MLP neurons of a small language model. Each row is named by its layer, matrix (gate and up: input weights) and neuron, and shows model dimensions 48-143. Each number is 128 + 32 x the weight over its row's rms, rounded and kept within 0 to 255. Numbers have three digits each. A neuron's up and down rows have the sign that makes its largest values positive.
A block is one neuron, or neurons of one layer that tend to fire together. After each block is what it responds to, as a language model described it from the Wikipedia text at the highest values.

L15.gate962:142126166116183141133114078109147073130156044147188084083088129084151130094129139087135097119177198109137115132113104174107142126161119163137133129089154120130093133135096166162146123103157111113105145126130112134089153091175147103138124115096135120107134050151052141097153153144142112097
L15.up962:134149102162159116119093105101112125192117145119153157090128141122151151149181174134101117171174214096058094125135168020120094127105134162171107117177074114150090153127127107140079155118137126144146124101105161175116116120137167170105173160131108084135138100111159167173131173122155153177
L15.gate1083:161117171088145151105196125170157107141135072105120138106113116085124102124168165099129092145167112132077101195080096133083134093118137154107090081163074138121062177101148117129104098145173165132171155097148148134043127165129093169107145135145109150110188136197130114116088119109093105119
L15.up1083:182149112123132088071135116150094092101176148144109115108126134165066192137129139067108162170113123148120076043116161077160112161106197090082129069172124168178136117134112198138130169163157158180106185130186164124102167094152080140172128115111077059133170115133150144161092093143142121107
Description: Common noun or verb stems such as show, film, attack and year that end right before an inflection or punctuation (show's, showed, clubs, attacked).

L18.gate120:152141125099137138176051130091139157085114101068137094113131102128076147104120137148127171137147148130105090156120128159116187113151169143074156123096167148088115121118076177150119122142163152148121108192146129117092116081095096178111120175145128173070110139088098068124095094158118165165
L18.up120:134088161109153133150114146185144134055062149112076060186128164147139163150152149099156133125125109099084122174114140177078132109135144153109134123104137101166075062161140155083109152125162103124127164157183114138174144153153111142166094133141189150062146132145128148139072141081203140101
L18.gate141:130085112078088098178086153112118161067134099097174118075128205080096086131122146135181098137178226063098097136125151155111171109192185142091144157030191145110101156146139065120141142142176114164066112170137114176109100134122107094079122149164130114095088153066094153060105164137092155150
L18.up141:109158096113119130119131122085182103093160095191113126142130130131102060121138085116199197143119102126180073163117173104123115131145112117097106116150139216132112153112121177168152174147170162114117128163153155059148101167124078092201132132124217156147121072130102142133107138125116169152
L18.gate445:175139137102158123100114137137123126189185127067093129133135163090079159165131192102126169128147128144086137173104126065092139079165138141110122131161095140142135138102170173115088071115156076104071163097191108154112102121132045114097107134079139118091104188106110130121100126107103131170
L18.up445:149107073084149088181127150049172184059159159084146143172082156165140148145173114135130149196106112085161122111124243111080130126130108156101133138123161180180132166106157121073126084120175086108058135031096094162087131120122152140097168103105116087111113092140135168180088149127169134114
L18.gate1122:123168151120153141113134101139129161131148104092155169101141128097128094084116136109209124136119073101145111172115175127057063116181134135114100129074199134086112127121112171104111137109195075110131087160146171071133155175173076123116146169137154097138118179165119132157134099087103128161
L18.up1122:145154084121143079145110101066158145087147122104095140129136150116115124161155134100125172151131139110102099132157160087109101142121090148114154167166138130155153189138152152127113151089166090095165172092166131100165135173075095137075167135128166164168118086183140159125095142163145117132
Description: Word-initial letter pieces, mostly capital W (also H, Mc), starting surnames or first names in cast lists and tables, e.g. Walsh, Wright, Hal.

L3.gate53:148169085126077099135038116106110104068133089161178127121186128119081148190142108129135105107147123204153145140115109127119094107166139141108174177153192161155169087095095104063117069138078103097104170094143115096066095155123171119106050137093126136108109179152153152144119106112110152110
L3.up53:106163073167135133115111135083124157110121173102120096095204155146140117084126121111065068137118109112130173124088102127123178176154145175138117137099128101179129140129176108213118137074161080197157143106074093146093174170117119088139094115146107158081156130104168132106105094138079094143
L3.gate141:132119131161097155118052175184105064160130114094128146144111173036101129103139134158118130099157152082187141084151110164089112087117119115080123200140166113142122117140128101101149182104121124112125167128088131119141120117182160134156116067177065082129172148154116113167096140125110048120
L3.up141:112097118101137157183143111169100089170169089168185099056082098155139113132134153086082130131114149173123138107163144167042115099123094096115174122164102120150099133111163171135154160101115082025102133144085142123174107085201237153154147133149073112140157154162064176121108152175128086140
L3.gate160:154160161176151166101135136119130232179144154112071134118104104089089131178124225175144063142119113127090140139098147113109156100139146158100096050127135070134108183147137067146163165066149143110156113112161170114092099149095122149080200154101085120129113074154117156148111107154144126142
L3.up160:146119097124130154134079111017132118174080162118127168111090146109142142170095169125122122115107075160108158148167110159080166102135108135147173120186070144100189186130084205124131121159119164118112122135165117168127124148144087148203116113061131143199159131127126090162141148198197116100
L3.gate425:082180120101110129143136158147123158154159090134093065145108156095119113117140149155115101138074126170119046098089131170133047137125110111177179123144086161130122120154100095156093144150138116114084115104137070055171140116168066151144079072150176105160111114105144149102163160194078087114
L3.up425:068118177139137134161153175133161067115160088126123147152154156193129094123149091084126100145084063083142094112138180142112082114138126136191136076186193117109155115095153133133126090230109110118134135074141120152175175180154136070094087152121143113147142139160121066120114190112103108142
L3.gate551:154176101115177099082138130070085175108126083155137140196178114161103148146163074136134150137170127080134168091135109194156109103165170149116101092103099124101149142130096098143084097113116107074162175112133147141152032132159136159147146136040084147115101141106162104156144108103120136141
L3.up551:168126090119128133157177167150188055165135196156103172099101144153137163159147085100090073134040136125127114137132145134155075144157143120094150119067120140132129109168133177091144099120126173104146149108112140172136161147132179079072096114127166132111046121144147073137150144111194143164
L3.gate643:086126131126136120104146093147123174139115165155118117063087105191194149160161158157122112113178044130115105146094134139120134148153165150158180128133102100118092115077137128088163110152118110111181110093120098126066146159141136159140065111171147112113168145119109095166136111120153120118
L3.up643:152104153112141125108103147101085071176095164135155098133173107056143119110136144109145123137139107126171107170101120128137124112150106149202096155102137164071094101146118127147171054073064162120152156149105089132102122097115180116124142114126158088132079195099112057119102109113093197196
L3.gate1142:188158097156176115198097118091103107095081156090131143146149119100050139142193128160126081132144130112097147128130147116196114148154135116108139141147146205105105116103166145078127136103173143129091098082150119201146145102101141138126156096108124101111137104159133061113157117067155113189
L3.up1142:099167160131116117117154100117088127122144113119111149114177149093115171111173078116080153136098107122150150101065159055131115127140127148106121072116119078165118134091162085114105132116127136114090111183116091149142086115107155127142147161090100115181112110172146165137084115161154137100
L3.gate1276:071110130109168145096139133135109144095194156169171126099130150190084115161186197126108156122095136143121134138077142078156142160147176120060137128201167119142088096141077134133149135165171082129144154133099243171091162189092149109098093084136159068117127137138111122091125134121162157131
L3.up1276:161123142133080083055119124154191157115089091123057128089168119076149140163096152115060157142139135111121178130115106156109080107113153141157145179161109174098168161087167057120075101077120124145151143104102100078112101177131107123182077146113164101188133160211180145117131127133153201110
Description: Final word pieces that complete a split word, chiefly -et, -t, -ot, -k (me-et, join-t, fe-et, po-et, cann-ot); weaker on some whole words (time, death) and closing ." quotes.

L3.gate26:176135115177149111126106161103107165092177122177130144114171113116088109140156120103134160148158173124098113175131093091129143106199150147108077131145085112131128135101168120140120120151131153115122082111120153158054064120109094094178081133114110128155137169111126093111129107104178108174
L3.up26:162139115155117116204136112103132142131173107135132075162111112062140140174187138179128126142158111163161146132160125145133161122146111044135130187164177087138111115133098157152197182110090104137207144020113127140135096153076140149124141120119174092134168158137140121102171106099173105162
L3.gate212:142104142102126102149146191079170071150110120098091081097124186076149127106154175123149193150134098123110139112126173061130147134113093131116037086122223142139090122141122072196096106095134112127140133154116133102111065159094116095105079114188164156131123201124109125104096142135117135123
L3.up212:153135150135131107142176136125139123085139160148126122114141171121126103138160152094164135117159130137170095034142127090116134118119111140126068093115158134088132191112061096201101077110118102164092183074107130140115119135143090023180115114153071153090171154147173104133137115182094186043
L3.gate267:148095125163110111136164095177103162147079158132138144079135143092143112106119124181153127115149149103084136175139121137046154142069093170170157135146116115067166056137126209138080195144110121071089128129187105080104126129133125104117145154120140185089049119110147112073172119113106165182
L3.up267:140156124138029102126118114206123208197108180201146133099150170137162080147142133138120121128142105099092136153122145098157085123177123174117165087150071142099175100112074153138128115094134146083185112194152125104140102145145123143092145162103097150102109132159161117119132118143139067124
L3.gate519:145100193157172132130182144165104112174146181115162144132101166134088128103161144163177142135132062099184150133160101120114159121158120086172158090168081113116133086137144092145139174202120097119131149147115150185120158172134105165177157181110182151112125071141161150155095181146162125057
L3.up519:080101079150118134187056147170118072130091126131182129106071134151117098141143138203172143104187109098128099196102133101084142167151042153135165139126138128120188100139095180107108065165116157155077155130109100143105164191157099138169152124172126183111154107178157115093185145146124156170
L3.gate536:045155148135084127173055147077145086131121137112133145147171170142169112180090099129114155102148140163140140109142144103112150136051119102103172111114148096131172136117159098149179069095096138137149158175158157123108111180132151167153128124211138030157145151157124140093132123153092115151
L3.up536:171125142133119126112092115159146115133159113152135117134123082153165172134099160148177136128119160119108110079140171110123161063097101123172136113126090158150132152144089065134127103062145150086208180147148127180104147147122153087147149078161100135100141104124133118132165140172141092169
L3.gate1076:162129178152152155127142148169171172142136092095105132102097101164073158113153152098062130129133154155061083191093165163131097114097145129103173131191154099111157118142083129132133110116103135125162169105136147162241135123148130114123148142115185153156119149145107071174123158133117079125
L3.up1076:154155116132154143103120163121114102240135242141120156133095111164156146130103148100127096129134112167130129113175175121162149128160166142170121134118142127201160117160119154120150119104132113086128131180137042133096108127116151113150210151113222106157161156131136141058106130121119136115
L3.gate1107:134092105129089089109085229095115112096136081062129130194097171140073106126112124155187165166105088083160132170110129102126134088159132127068127136154159159174086076157105102134137116091068129114142187196162060123126158163118107106187157070121109082112130144164093179153117119082123121079
L3.up1107:070101153098125140149133120167085138104122148143100132161159142188134128167129131160154064146097142131131130154059056120124118077135104118166114094136105110099119128116116142110086131101120108105045150109031186065137129133141094140117153136148113151114097153109145113134137157181190082134
L3.gate1193:129087134109163142116150133115127156152101121098171105144122115077196138166141079133143128126114087167120136155042141137132150141140120104148128156149065132150188101120139097099122168112171106234159112131127053082203165118122153077123155155121191174151150092062116157147120133110128152136
L3.up1193:090156079144091179121107087160121139065184083107135145118135190123153125190068108166107121104117134130142138147143065163145137135118179068096106110141057168081149172090150164098066139163123124170104144159114166146183123185165107128106068167095075141093125106130175165160121140137125108099
Description: Capital T or W as the first piece of a split proper noun or acronym, such as Toulouse, Tobago, Wang, WEVD, TextMate, plus dec in decorated.